Weights of a small GPT-style language model, trained from scratch on English Wikipedia.
Training: a variant of Adam for these matrices, 268M tokens, 8170 steps.
MLP neurons of a small language model. Each row is named by its layer, matrix (gate and up: input weights) and neuron, and shows model dimensions 16-143. Each number is 128 + 24 x the weight over its row's rms, rounded and kept within 0 to 255. Numbers have three digits each. A neuron's up and down rows have the sign that makes its largest values positive.
After each neuron's rows, "fires in" lists the words (lower case) most often at its 100 highest values on Wikipedia text that the model never trained on. A number after a token or word is its count.

L4.gate22:168126128131081121159140155134073140101137143132079149121132075113104147141187084068136103139126154124148161120110108157158109144097137126111141097123111144144115094158130195161099157122125117152129103111122171152099128164126132150133135149153137102120113129118141140144154154137113128106073159104137113163136139117120121117126097132119119117136132142075138106155149104164143121142121
L4.up22:120091140188123150146121139096128115126115102162130094119147136137129121121159118117125121095109076136126124114098096117142110114102155087135065146159101136134145097149137135143127133185120120149131115141100091147182117103136129155094083128155138128109109106114138149105140150123109150087140101149161101156114126153148141105137134126151169099098113128164131109084140096169159147102144
fires in: "august" 34, "september" 13, "bank" 7, "rank" 5, "tulane" 4, "rules" 4

L5.gate43:123154152109130183173108115111073175137103146150132159102160123165110096130106147122129102132117135099163140157106111126131105162158109128145148103115122139087109092131131135112113104135154100163147143147109098104127135110085112153114094175095161092119137071148094108125141144119147147123101110142123123082139105170160116111100088083112134165130154102124117149132128154152104160113134
L5.up43:140129136099102140097138137122114156141132147185123119137138140155136159149186135107109152118095121125108132152114117138082149175108153142130154095093100133105129126129111151098134126132147113114173136174086112124165177119094089119135099141152164082102163115119115090150156117077114127070108106101109138153133129135170120143110109129103127148170134112092116122135124157103106103123107
fires in: "order" 11, "records" 9, "border" 9, "according" 9, "lord" 7, "ordered" 7

L5.gate296:139160122147085178121150092129112116121135102140138104148119149150189165138142156097103146113138123105136153118136143120127111146095128158150090134159126163094122103115144102123089143122113148075125124160114099098132145119136119102130162143176080122108180106150177130100159144154097161149115135128077170099135136107126137162155117131115118124124116120099117122128141123121115148109115
L5.up296:114134113107139122129108129111141109096160123142172154133152119126144138144150097152131095160141156123161122153090142078128154136094117174164147089118078182139099125088167149139110127113160146130126098153132113144108138074115096172135109132108072173148166140138153163149103075109107136182129111085158111126149121095147114112138121164127107113114096134129162149137122115147136119141118
fires in: "has" 31, "club" 10, "deployed" 5, "have" 4

L4.gate162:140140149147130170119110130117114111156133094112141109123151126110153123164104125153104129069114134150153188083136109132135107098150153136135110113108141071145134150113121132091158092087163117137133171119122113143133141091152147105114122121148096071180124132087131126119139115179156135124121123144094117127139137067106107114091122144135117142175112111105108125131120111111119113095151
L4.up162:131078114131135141090133128119068148157104151141161116092107172145112105149119102147126132101097100090100110115107152160129130141115142092111131127077138103148162122139117116106165142135133166136105148112126166131150115115150105103091149152100119139139130123157132131069088102131091154149090112132163128158160126109121147089137142189182145152185144075124104131120119139178103152128146
fires in: "with" 91, "within" 4

L2.gate409:159165127106112167099183156143107137102113143120146174145125155101142079120140119117075181171167127080155122146120153123135149155122111109131120110143109165130155095143118114110136134186146080132140148085111179146133097142146062129113136126122118098134114147136145065128153145129109128118145169098122161147132116091145165134108114119077103135078093106105127099146153117107136168115119
L2.up409:145139111087124135103136113109116092114126159094109177116137114083149148115089134153138120124144164104158168081145138134130138170135144113149121127117159142169137132170115151140102083096085115110135154113122095113125141142140116097152141131135105117144155168142126091133114128130080128163091175115128129149115190133076122134182124156147111122119133099094104126122156094134116161137116
fires in: "is" 28, "was" 26, "medal" 7, "media" 5, "median" 4, "medical" 4

L2.gate190:155137097131171195097120122074086144154159135123112108109158144126108116147113137146160127106142133107090142116126131118173120109088131149105134110100095100097149132122127125114149115103135125117117167080156118100157132118134113107119145130120101080157127129125129131139114164151128157100119133096129119184168096122095131118123137160133122138116095111102110115113109146109161144087173
L2.up190:162100128156123175091149083094123121138116128146146126103105123149122123110133118177127117072122144129120175131140110116162158135149183143098148099146126106135150143121100096115143139109142095108116130096140108115161084114182146110076151168122106105197120141117125106104103137172144155106113137109111102152151091075100110154104164162135168149131105102111105122111094110100108130118150
fires in: "with" 92, "within" 4

L4.gate266:145135076102145137107079095165071099112139108166128111119117114155097150133123134122120154131123127098152085123095143158128133150152178115155163109075114113118130120136150190118113111130107096125116114110152162115141110143158109151143101086149133094095087168120128118180173101117100142100126143103130140158165101130095116131126136103152117132144161136116134145118120131126133172133156
L4.up266:101119134128120133125111090150155167155090101148142100095140148121111132151110117130143116070096144153158120116172071166138108078169089088131129128150097133118153126101133118068092116108127156145099088160124135125190137142112103122088095105109113132114139112143136158100084087119154128138146094111153157146146128121110100093131156123121114132128129159147075106162109128104169112110133
fires in: "the" 87, "there" 5, "these" 4

L2.gate120:107086161130105154087104133099128153178076130185122153146164157143112130155108129093122107118127126125132160147127104151123093158133140149124156104129151145098106105146165157106170171158156084130128136142081136126139141130072109137128093129106162081100121148121100106095161163107139146107135130157096151158132107156187142174137129095121130148117088105106119133139142135104159139073089
L2.up120:120123127112125177126152116162113153142115142139126151107142117135124103151150153116118089126127129073168115137097125098082128158129133097143139087147104140109140124138140167101136133171169156145148106166105093119128172097107097103136126127139164101102162090139136045158147131114139137100118118117129133084143126141147115118095079133143185161129135095107132141126070164141122129135130
fires in: "order" 11, "according" 9, "border" 9, "records" 9, "lord" 7, "ordered" 7

L5.gate1:124129142107088160103127127131123124130117103129154111103110153117141157126118122092119066098153143141140119150128137108134120151151132119149173111142138153118113105142134113101118139129128114214132112146160136132173148132083112184128163136140129120126147116131121114139144129114099124152100132098095201087127134104125100124118125140137084125125145138085140170213124147093163159119135
L5.up1:135160093134099186196117107120115103148125126126112108130084163098160118123106101125141127120114076128107107168150108089138130125124114089098127180145117133102158089138088138127118143104066183130106108116112152156096144134076149092149138136109153106109116139102164143124151101135127101131104137146154110122123145137072092099084116152130114139133146134143121125113135129138096140121108
fires in: "s" 76, "the" 12, "kansas" 4

L8.gate392:117102112122121137118187115147125171152126106138089138153160072131146097188144141100138096130171078145128103132115102121132120148111140140145094161187111123149159126157136134127138134134129147127134167114081093103131154125091112109137115132093152121150090114109116106118125138119140144151148102141148140103126095137145140099082145111112143101100105149077122116144100162108178119110153
L8.up392:159099130133165132143173144091130129164127164146143093114131129138127167119143140120093106080111098121135115154112109163106168131134131144123127178127127105129145112124145126132100165112110102137124121120124129118151135135112137102141097156072145109115138094086176121065093106113097075151151146157127113127107110093141088121117191156116171092118145108078161119120136108104141149113112
fires in: "history" 25, "career" 23, "art" 6, "time" 6, "artists" 5, "artist" 4

L9.gate176:137128171101094140151126166095123121162117117123109146115164133115129116129165119143108108094148109191150162121119132147107165117134117158145125086137095151170132177147150122126093147123094179128113148134162161127162115125127113067127146118148088146151134124135170168150112114153164144109163167135141090104120132121158094135147139185099117103115114157162121159137135152162136117144116
L9.up176:147147126097105104153154134054136116152139152145133138133122141115157103155128131125114150086125123139169195100113159158118114132125130097115153085121152166125145124134141107116153129105131134116122139153156109112149130128110080156111143116102147148143066142101175140130137095106088127110132155149090112158146144140144117138124143120100096096088179154119138094119091115161105139140053
fires in: "known" 16, "present" 12, "down" 12, "announced" 9, "unknown" 6

L11.gate384:112148136120085132120118141186108131164143185165158119123161091067146102090125124139103113096153137174158132096157151146109131143126115155152139079141132121124135129074134114101144129096076107093130132141095107126152133096117130081135168171152115125123127160130180133117106113118199120188127115113113116097136141154145128087131108119148138159128128128118138149172126140121118124115139
L11.up384:162168120118084156114142144164121119146160129128148142149168113131118110120151121103105133102153149187164160095149182135131148178155093167133094158177104161182172140140123148131175124098120126119157123153133119137137109121134101082126152136143102139066119148137178147135134088101139153109139115161109085132132140164134169112139133127109087125141116144133145126135139168108107147134105
fires in: "public" 13, "significant" 11, "qualification" 10, "signed" 8, "scientific" 6, "specific" 6

L14.gate408:131169188101100139128119114102117147165149125086108131127155134132096073119156124116109096150155141162146117128113110153112110161139146137121122089101142126152134148114104133127073167151088103108111113139121146102114135119085141118099137148147117133120137108117138182164130126139189129133127141112156094111150115151163128092147114197123166099109105133133101149155145152160167122140059
L14.up408:146161141132106132147116118122122131146173113101112151138131120138116102106118104105119096138118161129142133115106191116100092142151114149119168126108111199108152112167150109140136112167152085144121141146139134129102116119142123151105169121112119136132162129108102161112129089137159157140132150117160107149161143169130122105159176147124122132156115118101114130149156126165146120170064
fires in: "known" 21, "down" 15, "own" 8, "town" 7, "unknown" 6, "brown" 6

L9.gate433:136140126126128116081127121149149105131123138153132166082093142142155118105105111112125084122127127098119151142137119143083092167142115120105145114110114168113114113160127124171113096181169120166116181083120152093155140121151182169124168102143104111072115114116132149151145126138131163117124109108124110158131142148179149130127119123093126176155100133115108107130138149162158093135170
L9.up433:142106130080109120135128092132122157120150110108131151122109152123107119118127102102147137123115171140140136147158132098117134156119126090118189113117115147131122086128124148133147097103100113168148129093120190111120095087111136147152130132127146116127146087119123134152081097176119103144122149178127202135161128163120153158101103155109137145174137112148131139120115117098130081166123
fires in: "some" 22, "home" 19, "gomez" 7, "omega" 6

L19.gate190:164134146152165134145094100128081123127118139139085101124140152171125136133068140122102134103134129161158161139136112190123118131131156102143158164086109116127123115133127123127178088068152135134134147086116124116153087108141126153122129116169100099167100121109123118152099128139151116122158098108139171076099131156133112135105138094136136166148102128132115124158172103112115156106114
L19.up190:145158071111165067114158103116148131130149123086129145130077128141079122118100104110141075142155134131144123148124115169127113133115099137179123127156126137160125144153124168115110121139174139108137095055115140130118136106160091147162094100106140163107145133155115090108151118135150118073110119116128127117135130122128151144122157156143142078132157133127138093142130085082149117103169
fires in: "the" 50, "in" 4

L4.gate259:149151115101117107125115117110100144157169119150115067122140121110140152120111128109120114171164124134160161104121143134123132079112143154115184158116122085128114123100097115152131148112113110102182123111115132176108158105143135154157112130180137129100126171106138084090134149163112082092125126107111121134148089081141122164093117110129118156171130129102142121155164085099157137107127
L4.up259:153114126135137093142131108107137164093124118142120097105092129134114176137096130119100115125127111134135149144133144120118096120139176135131126157062115149136129094084162173149126117120152155126152101103135100172128106122127118140133112121185125108108136149122142121109098091113080112108110087151111128104161131108138138142090129107146143142163166109142108119151160076133134122125176
fires in: "in" 54, "international" 13

L2.gate435:100107128133112105121145148100125090122139121140084129114060127123136043096125158154114112140157185101113107144122127147122153121128138104145139181144120139104117122130155157123148090120151127132112102129090121117114152121140145108139126134139121124105147143099142116090135141132133153134140156135127132186103128105110154105143157129059117127136145062092108092145159147157110143146155
L2.up435:132123134142159130138159089143121080148137115121123050159130149098148115139167130130104090094143109101099167101114137137192150136167124167114151184159148104093154129113136106133123141131138135136108137145126116184125105141140125127067130118134121133098115106136129130130108118153131146079118110178138152142131163109163168128150111123090127100105157107138094143120124098125126122112121
fires in: "was" 27, "to" 17, "and" 7, "is" 5, "did" 4, "does" 4

L3.gate367:126136153129119131161130131141091169085103120110139101144172141130077116143140143134114083085145147101146140101122107111109156115117133097092120182140149124098140108100113114166061158146116142129117101086110109148109102113082156161147099121187077118129164100169062133113128121124140146138137092099111120097117132135119124111093129124092099162138107161109128106115159111133131158140143
L3.up367:137109134148167128124143127121126154149104153101083132169135154132108125137139145156163110130168086116093125144150101124126126086158093102123144134121088130134148090122113107103156206151160122129131109119154137116163148109154116140125068129116124147138092137086161171108097073106129135133190141121140084137135101122135121097131098121150111118128148112110154135128143135133119118137136
fires in: "school" 50, "white" 18, "site" 15, "schools" 4

L9.gate426:134106115125134156153100079135091113162094093116149134128187123138105107143123120133115112093134099110111139192084097123123131153127159163146170120098136129115109085113117134121116142162154118162132126146112107123139134101069120151124123133138166102124131094105100121142111134126110139125135114124155149118126120129155141137107155134120152161090106122076085103141154148105108165076111
L9.up426:157127161115119152159117171089137171136160159157134138113121115167165119149161094162103130118122083101164131125147120120105124124119121129097148126147106157115137077166113115108140119146143127158193150149142120147109143134122084195110112149140155093112133149145113109121150069127141124139099117120156099143167136126142113098111085134119091126137137103157141118113095171136102077115118
fires in: "order" 10, "records" 9, "according" 9, "border" 9, "ordered" 7, "lord" 7

L10.gate362:101121173119128171147141156128127120113109149139108112140143156147124135141149054123119148108164083117136124119104145128155160106141177095117140130076130106130142103117156139105135152148157112139095112193134104107159142177162130100122126165168138101119121163135171104118145115167134151087152144125135146117151122115135141091190088129104140113180115134148135120138136102100123127112135
L10.up362:121139152163087163117094163127124120141131141142076148117070095136161114134153122093153094164147143109132160056130121156128168161095184136132135134095152129092152136121131083116147127109194148143103108109092099158144142130175161112103142154135120091142140131105135094120137135131092149096135097133139148155127117139110167147121120126130101121144099103136114071092138105140130119122135
fires in: "the" 31, "microbiologist" 12, "her" 10, "their" 6, "to" 4

L14.gate294:083143109152122150115104138117089141164121117155155159133097125139156129091153134172103091117142127116151106105134112174090115163124129110180133089106103132141143055091160158117149110142108125143163116165103146110126145103139126088130149130132091114156106120152115126109164064168111109119132141114114183154166153122125143133104097130114139120135137130112120070159141137157088115104114
L14.up294:163116115132133138131169123172159127135157146153160149132131112135127131115159156154120093133093108142109123141132148168144147100138160084118141082087116138114102143107110107143099125100118050126152159157176159105131117133129173115173105140111113111102152090126097126122178082128137107154172125135120124131114141126101106178137132130137129118090132171108147115141130148121135146095151
fires in: "was" 37, "republican" 15, "is" 14

L12.gate119:094128115116157178138152101167110120117140150129097163143160128117067100108137155153123066138098141107129135093121128155141110124126114109125151067098110161156137113126132126150071129114081120180100102082140168094131124127127125164122159129152121103131131129115111128160108126112152126124127101093118135144157133158128118125132119111102118156109110112123150116159171090157170130078136
L12.up119:124144107115138139111174102134128092122133144118116136148161132106137116114138108107137121130098149128115117123139107120167110137115132142132139114151112112139133134171150144140046095155120148169106120143129153127118137118142123112120158124117117117106115136112065114175112154138166109129100074116133119162159124119147162125085097171152146112106134097146132121115114059098170111131118
fires in: "some" 25, "home" 18, "same" 9, "game" 9, "gomez" 7, "omega" 6

L3.gate354:103120130124094144145155124111127140137096075129125121097126159149112135155145130122153124101106140126152136115130120139152167123133168083136109124123149113076112133105146155116090143114139097132132094102135125100154126156148121149143093165099128123099098158143100129162118124142150097086200132100104154111182067104094118146175109113143125155109145135128120114142108152124138113140166
L3.up354:089117184157114139130026126159096140124115114153142093134126142159142128105090153132116126083142120125133139093131087142140125107158122123118145112117111124113141148085145101075127117124123147126122122135124095134167125148119115088087145089143102105109107101097124131147121119097094184139132116123164112173159142142106156074121174107126128127122127142154065132115111109151145120095149
fires in: "the" 100

L12.gate326:110112154130124134119176136162116160148135123117131167127105115119164090161128112073096100127151102097124109146133130101059128143114142121118112154150142153085116098116080150101135155138139136132173110087134146137131130114163127143128152106138130123119122118099146115135092133138118141131135123189147156146125090107131125102114152129092143079091127109084165110123188140108187155107124
L12.up326:101095077124136149118130144138132180133090067134114112114106115154143116141139115095097112125147086155139076154135109158091123135118135113102138167138103153145119105123092126132138161134134163131166098108114154122147177144137110136119124138137151159107107125128137107121049120131121139165147134160141145146159094141140115098119156143118109079100092125111170116107122154104176157082103
fires in: "also" 26, "career" 14, "film" 10, "work" 9, "worked" 9, "art" 7

L6.gate116:172118113112111133157142155110074165151137145116097107107178155132179117168152133111130110104135085142124112157089122127113142157156135130149128115169118099125103092076130155120102119127120131137162123120113125144138139100154081156120124146125142117145104122102118130140139102131110178135076108118125150114138100137168100119124148155115107134152145091082122128136170160140110112092115
L6.up116:153114151132110117163128154103118138159119115088101108109132146147156094155146146120151110121112107146118109143105058148106142128159125104193135143154088085127121105109105162114096092126138151148164116133132138140139165090150113140110142116140137121106096096111098103136098118132120156104099117145173125114155109145162099109085129153116090144155164113123149129133128163134095085077110
fires in: "work" 20, "york" 13, "network" 12, "works" 11, "worked" 10, "workers" 6

L17.gate401:116108141114125152141120142147099140143123134141148089097106142121069133147110149092134099103121133136148122158155114159117129109161126106154138094108140113088144093120169139083088113176089097118099103126134126096140114139166098160131149125113136102113112150145156117132171129104113131113140101098106143099154107122099143102116158146167112137122125152148088115155114158111167161099108
L17.up401:105101132119119158155104113143116116150126081149155091109109155138115146114106118121161130123123102175155096127140146152179124125154150112139111124145126096093151124135177124144101114158104110129117072149126119121138145174142105149087132158081104125108119162142128144125165137136121135104141107092090134124170100113091143113134131139177110144173101153160106139104091146101137166124083
fires in: "the" 98

L4.gate36:127153140117117140168114132147078163112133134134087099165188132121128152125147122112101100125163120158174123103102156144132114128165116104128165143147132178138119154139100118154137127099137106147124122123120134147144124087102136143090139119164097076144103130136137113071147135156135119105089188098116155159113145126130142144152145100124097157139121091126134123149091145151133159161141
L4.up36:083127128112096146175126084131139115148143082142180134146142107127119130137130090149108121128140110138132100127145075143158102113135066129135162117101134155151127117103122114148124109100128171148150153150117126179100195142141156155111093156104117122117137186094113135098126114158151099096152128144139088126133147122127139079113142129128106163105109122153155082131133111114153147150148
fires in: "s" 100

L9.gate167:147084127147125133095149142145126078148127147126095183099123112104103152112157091086123107141114122098120115115121147154129104135157125139121144131144143123141145063146131141157084135145168130116129149078154098120077133112145146161129115129118174091119119155107113098124118120090150130116097150139117142141186148117109137142148126145129115132133140130107139095123177123135137122170122
L9.up167:124121124100143115130143095141113183133149129162113141131140176124116171110144107123093124125067100124136152095153128157126138132103115101136148113087069113153145120162117127149123162170097143116147127131145178130129159097158177121096109122097134135114118102120113143138117128111105144170174142134130114182108132102124086108123112133089133131099133110132149114123146069121164069085116
fires in: "music" 18, "home" 17, "game" 11, "gomez" 7, "race" 7, "omega" 6

L4.gate179:165106102149124148132116123098105132133143127088149147127151094197142129118156091066093129116139092129198170124139142098137116183131095116139159117149118121098122127130137136089152153167140143132125097126122151144154140122108137126135117137161116147171090127110141139156108120099128153124152142083092165106143132119168126131116163145137113097110132156096160149157180132147128139146086
L4.up179:150144142125125118178084133103165150113146120159126154135150130116123124151133119122130121136127099162145121109152113184090084119103134143136107130147080138124123124107138129152134127120076114132181153137106144186125171073063127162074116139158171141122099114127092157150109170076146160141179166137145099135155118102127125148148155147146152117109118142144137118098127148150114108124097
fires in: "been" 24, "well" 12, "such" 9, "bank" 7, "rank" 5, "council" 5

L9.gate417:147098060108185130126122105174149168121145142082142150120116098106130129131145127128140145094139106129132138143125119148104113110132115171101130146151093133107125095161122129139111123093107112154146144120086099151090109128119107129162137120131111131135088139115137108172132149108156134163136142081110103103069171150157113091125103140114153081123163145108132143160146127154158134097146
L9.up417:108117141168140132152163135127116101114155154088115159149085129103104109147119117110127145144147115112110129132118087143095119130148081164166129144096115141077143140127132187095162119136152159121110138142138071109165129123055156153132125130141149145129118188110125107140076160103164146113148116078137133087147154121148143091162158143142125163124134107125080181105149128141125150125101
fires in: "united" 25, "place" 13, "player" 6, "placed" 5, "limited" 4, "platform" 4

L6.gate382:125129113142125123060136112158106167119100165136107133138150129138110142171122090083123151120143151116167120107129145162103115123158149136173150103131142145130135080141137171093114117090161157093129113120127165119150097140147071123147076124129120087111102157136098107142138096135129113071155120147125165130199139101098126138103144099121110078130156152099110127149168114125144118149141
L6.up382:132141108156153096100140110184156133154090122122079130117165147163082136147112137113139119074131123120147090106137120152119118129146107121154128107124140133169141084133149156096093115120162168076133116149110148097173137137149084128119083100125109139113099144126104150166145117129141106102145088123110119129148123141098129143108121101107099100126124165131071091144116118097162108131164
fires in: "the" 87

L6.gate370:130152138133116185119101069177101140135116133137126127139144166128145113142130171097093117111084139078148132157149152146087135189133169140144153127137154131111136112120164136084112146125129103143142115170100133101136156108071074150135128169126150060140135119151096121133152118091124101138140146111100162143157127118137117080092121123116149124160140117109088130135117127109121122108132
L6.up370:167113148133151128105115142185144114113097116161160093116133118127117102117155110165117119111117152096134114113120111165132135155148141177124126087116132096154146175169145138136175133139153128164158101158159174137146138141102114153097098118140146091094128120169111122173134129119171140111081098162114105144121098145165063122085093137142092132125145066125112119129145160101079119128135
fires in: "order" 11, "border" 9, "records" 9, "according" 8, "lord" 7, "ordered" 7

L5.gate81:149088134155132161088137111156096151167127100090179101138123123108143135110137154157132141109113104111110135145111134076154035137148151151152135078094168109128100117081142136154110161127127101130157121112126106180132133105106121113099137131170083111153130131143116159106098117139122121141132126110103133130113123137162126134093128129130135145140120132086136127124138201116130139095102
L5.up81:162106124133147142127134141107155096153142144115118095083118094114109086159144173111127146173112125125084126127090115131121136136109144130106145132141122068095129158153083115059101139117154147127116134078131134099131143131137156119175130135131132101097135178145123120158154123125123075095122147129085128120117108119130096179130156149106178142126124140111119120133109103117111127138091
fires in: "with" 69, "republican" 16, "within" 6, "without" 5

L4.gate344:114085143148089141129114143112120146158146140119150129150156117124162118107130134161126137078124087154134142114152150119151131169130092104153122102158142149156106136117128181087146155098101130140107163085136097154157137138099110072163127139126123109107110157146117115134097092112111107183124098116118145127125165148161105121100099111125165116095116135088134152149140145128176125137075
L4.up344:140170123103123139112115141172073117154136151159174137125149112137177100108118100115141143105135151155117133135135174139105149179130133136112134113130149139165123135153112119129124102140134144100144145098153105111123125157104105112134193101137086106110159120095132123156124116142110177129143091156099161162165164131152147127094106097145101126164130162131158135169144119084108152098156
fires in: "public" 19, "qualification" 10, "significant" 9, "published" 8, "world" 8, "specific" 7

L6.gate44:108118152179135157129104172104074145142135114103121132143161165158109061134154146147128133117133133140127083100136095132178128110123166125119145133116155108133101122106081088143148158082140146143178169113141101124111121118135152095113147147119144098142149081088112115100121168130132110146134106115112125166158126126096163112115143121117157114122123115108135126129109152138169156154168
L6.up44:117127109148145143087113097097152115136184106135136126066138127115131116147146153152119123083158085100144174098142168116143120140141115165107156132122110140093125155175102085153150115128159120142121119091130148145138085143157143071127134177115172159144081123102091167130123160136134153166180138117140167137106126108132136145147145151127143144141113110125148124082090088165133108139149
fires in: "at" 55, "with" 33

L4.gate175:132159103150139130094103082158124154159102140124126087150138160152086128166153129112092119104124140111159115107174123143128124121098127090168114175131118134172124113115122154096097142092124162142145121162084116139162117133141113124108093110154166106138143132119136148148123050090138112130144106090163161146140140125124088098180144134116130124125163127122098108123119098113143138127139
L4.up175:110127115101115122130130120140117150140134102159096108129156167160109136149083119113093161121115129109160129123108137142120132137113160126165124103114125097163120111135163161137123093098163158146151126102126141102170148129167085146105085090134105091084116165159162152155128104099121173101153138143157168117150133143090090143139112120183113087123140172129106113160121101133157133135147
fires in: "the" 87

L20.gate302:117103096149127112162112100110097164159112112136157075150140143092114109167121096113116090121109114071130143138122140128085117147138106140109077112135123143106129101105157087123123103120088058139175108093130129109120111125116100139172130115156132133149113145157141110146094153116150140128139148137150134122144103166132090113086088135140171085113133116087145157155136124147137136137097
L20.up302:130081125131162144147114058102120144128132114125138085164206115139093152108148101172116123152109075119159127123114133152127105146121139149118163160123107130138179137129161133143136125088132120107149123150110137103132125142126123118134123138178125106097110148147141117154102103103166120113111095123117148133164104159157135148136110083109118139140173092116174106087156156099181150145147
fires in: "you" 12, "website" 12, "young" 11, "navy" 6, "doubles" 6, "average" 5

L2.gate356:120115140150130092129158104110112080122138163130139170139145157129103116159172117102130127138146133155148114081143091154143121126141137145117097172094114104083144130104112136139149142095135125101131169155132096141113137109131143132151141149183073131124155119117093152081118125169143165166120120117111102092104071145156110134135122122106121156091120131119135093156108092131152177129163
L2.up356:147113153143138121111133120127122127095130119082125109122109133147096114105121172141147094117138111149129130105147112125146124121110071099100159110099115113123139138147119139146088168127121161136087141139192131133143137098123132121141111152144163164111131140112122145117091082105109114142178153067151098142147102133100110094130149170116081184141129125162121104168172120159115138179159
fires in: "white" 18, "site" 15, "website" 13, "satellite" 5, "favorite" 4

L4.gate290:151113101190146142104145121089125147140153091128092106118129125120119095146134135139121134079137143117107137079123104140140116105131152133154131125124119109066109192104124141133115134088185132097123153099144071169158121110074135138105137146112057091172135161132067141146127131118137120151108131128104125140118142148135101128089141137139167144125135124084125140124093125158105139110132
L4.up290:130073143110152173118099122116125099182174128085157117082093095155114119132130089126142116127114120109111124142116133098128100136150151133103139063097147112125121081144118063064102157133097138138134147112097143150139113122150173105148104116143143126154100126138139114140122104182142176136123176120098155136130104112133123139137145138112119167130138103123098137112115151127146122105124
fires in: "with" 94

L2.gate372:096136131142128108096171139147132086143157100135136190113115108109145101117188125132089149154146181093101093103138167148157138170113116130121117130163154151110129103129131145122130114159179139152141119094101129160140106101149095103091136121137111107125134153159098120145139124156089101147123107096174127153126113122146152144126100106115144140112123054122125125113131132121136144125184
L2.up372:128116113119129113134147085101130106133125112127110093111169124120163072112096142139084171121107129125099119138149144117107116134148154057153104138162185118102121113131105113157131103139087087150145132137091123142112142156126139139157164179149101114128105161156110145128136120085142122141123114151101139127117150126121124140167138109102163093116182163123118133124121128128100118111156
fires in: "and" 54, "is" 10, "in" 8, "was" 6

L3.gate94:088164144151142110144106064098095138111130116125150163103153126110112109107110123123119114109159096092144178101135098122111146150142146116120135125116108168120137110141140169124113165145113098132120180127160128187092112152093138173134152131114136082121130112165119148112066152095141100138147095160135135097138172095113106133128123107109197131121114139114163135157100166109108118126120
L3.up94:118139137111092139120114148145126142120113140151133124100132146076097103099090115124060131085117098134170158091157172142121116142111161162115167101153139142174116135123142145162150112158115174109127131153101184129164156120110136125197123132140119097088136160153141124125136115118125093131122117178100128147135129103144129137102091119125149147127117123117084125143079142113135100135095
fires in: "country" 20, "would" 13, "countries" 11, "county" 9, "could" 7

L3.gate375:113101132141106143155149161116125164155148110150128113156130060108144142133131103121094081096132147142103145137113123133136142114120119143120120115141116096133105123130124096104112133117070127112160138090101182147152145138123113140108157144166113162087147131159114114160133131147094139122136119138117192164201124120160168128152159164113128121150151105130153093151123070144152117077124
L3.up375:135123108123134121166129113101124120086123085101122146179135116138084137112156162110146122126118086111133119146164125118122099086144125122163148107137120128152080119109184108116144113139090114120142116128127168134171126101097111120130108113126170135088161118112135141118082166098129121161091131162116085135136100134100103106105097139112100151105157140137123158084124130088144112085129
fires in: "also" 54, "information" 12, "following" 9, "platform" 8, "performed" 5

L17.gate68:094129145142101168119129143150093128147110180161160095108136172116127096132128101090132111124162121129096170139123160121138120126112164183120161129128159178125118127175136061104106124136100149142093189153132079137137120133126154154150156123141131114121144107154085106129103147090143145135129079157129137138138158109162133123121127112126167123116111119114129095102138117152121148041105
L17.up68:104162110144056141102127150130151123174117120125142157065114111159067117133158093144090117113168133150092090141108096108155157107101133130114161079105161135141103164073120091143152138084131153149141117109113148147153152141106098144153093118075130129130137147115092142126102128143140095147117153122119141124140098130181067087107144116125133146145099128127115170139098179121113138146125
fires in: "country" 20, "countries" 11, "county" 9, "account" 6, "accounts" 4, "world" 4

L14.gate263:092091132135122164103136128118106090164139140154095093121178142101089124154141119153106080083132117170153135130135154130119078142141160108152141110122170161138121135096179140167112099103125060123133119084159110134128107169122142123101143168114119138122090108112111135141153119147120125119127116084116166091162107135104137147124130127122162118132105143103147121187160145106131127117129
L14.up263:138174138106159073165145134148150122124134165119122118122155128102177091120156143147112136138143124138121101184144140113099137144124115121056139179180113100128190161143129139117101129155132132051128142137115148124083092129120141153138129126099181156104164126096160132110115114122113149102115103157124124116154078098120149117122094148153124109114137130143105136155119148107138146111095
fires in: "the" 95

L4.gate1:136125134087104157123073120145081105119089141154162110149123120113117173084162125132158103156153124123134087139088107117139146150160086144138160109082129141114112118146120133132136136149132153155112120162125106122126151118076142175146135158120153104101128170157147120106164120117178101101116154107116166137105099076090116135143160137131115137130131125101152139172151152107157130155121
L4.up1:128143121129115111154118144136121104110114151161105097148128108097144137087133094120124080185169091112138129123087120123149099097126091123133133134154147115107168118128083157120111128091129155120157106131102154170138154102123159103107139163105125144149106128117161102093126144128134095128106148110181123122121147133156139112137131139178090157123135131165129124124090120097156196164138
fires in: "s" 100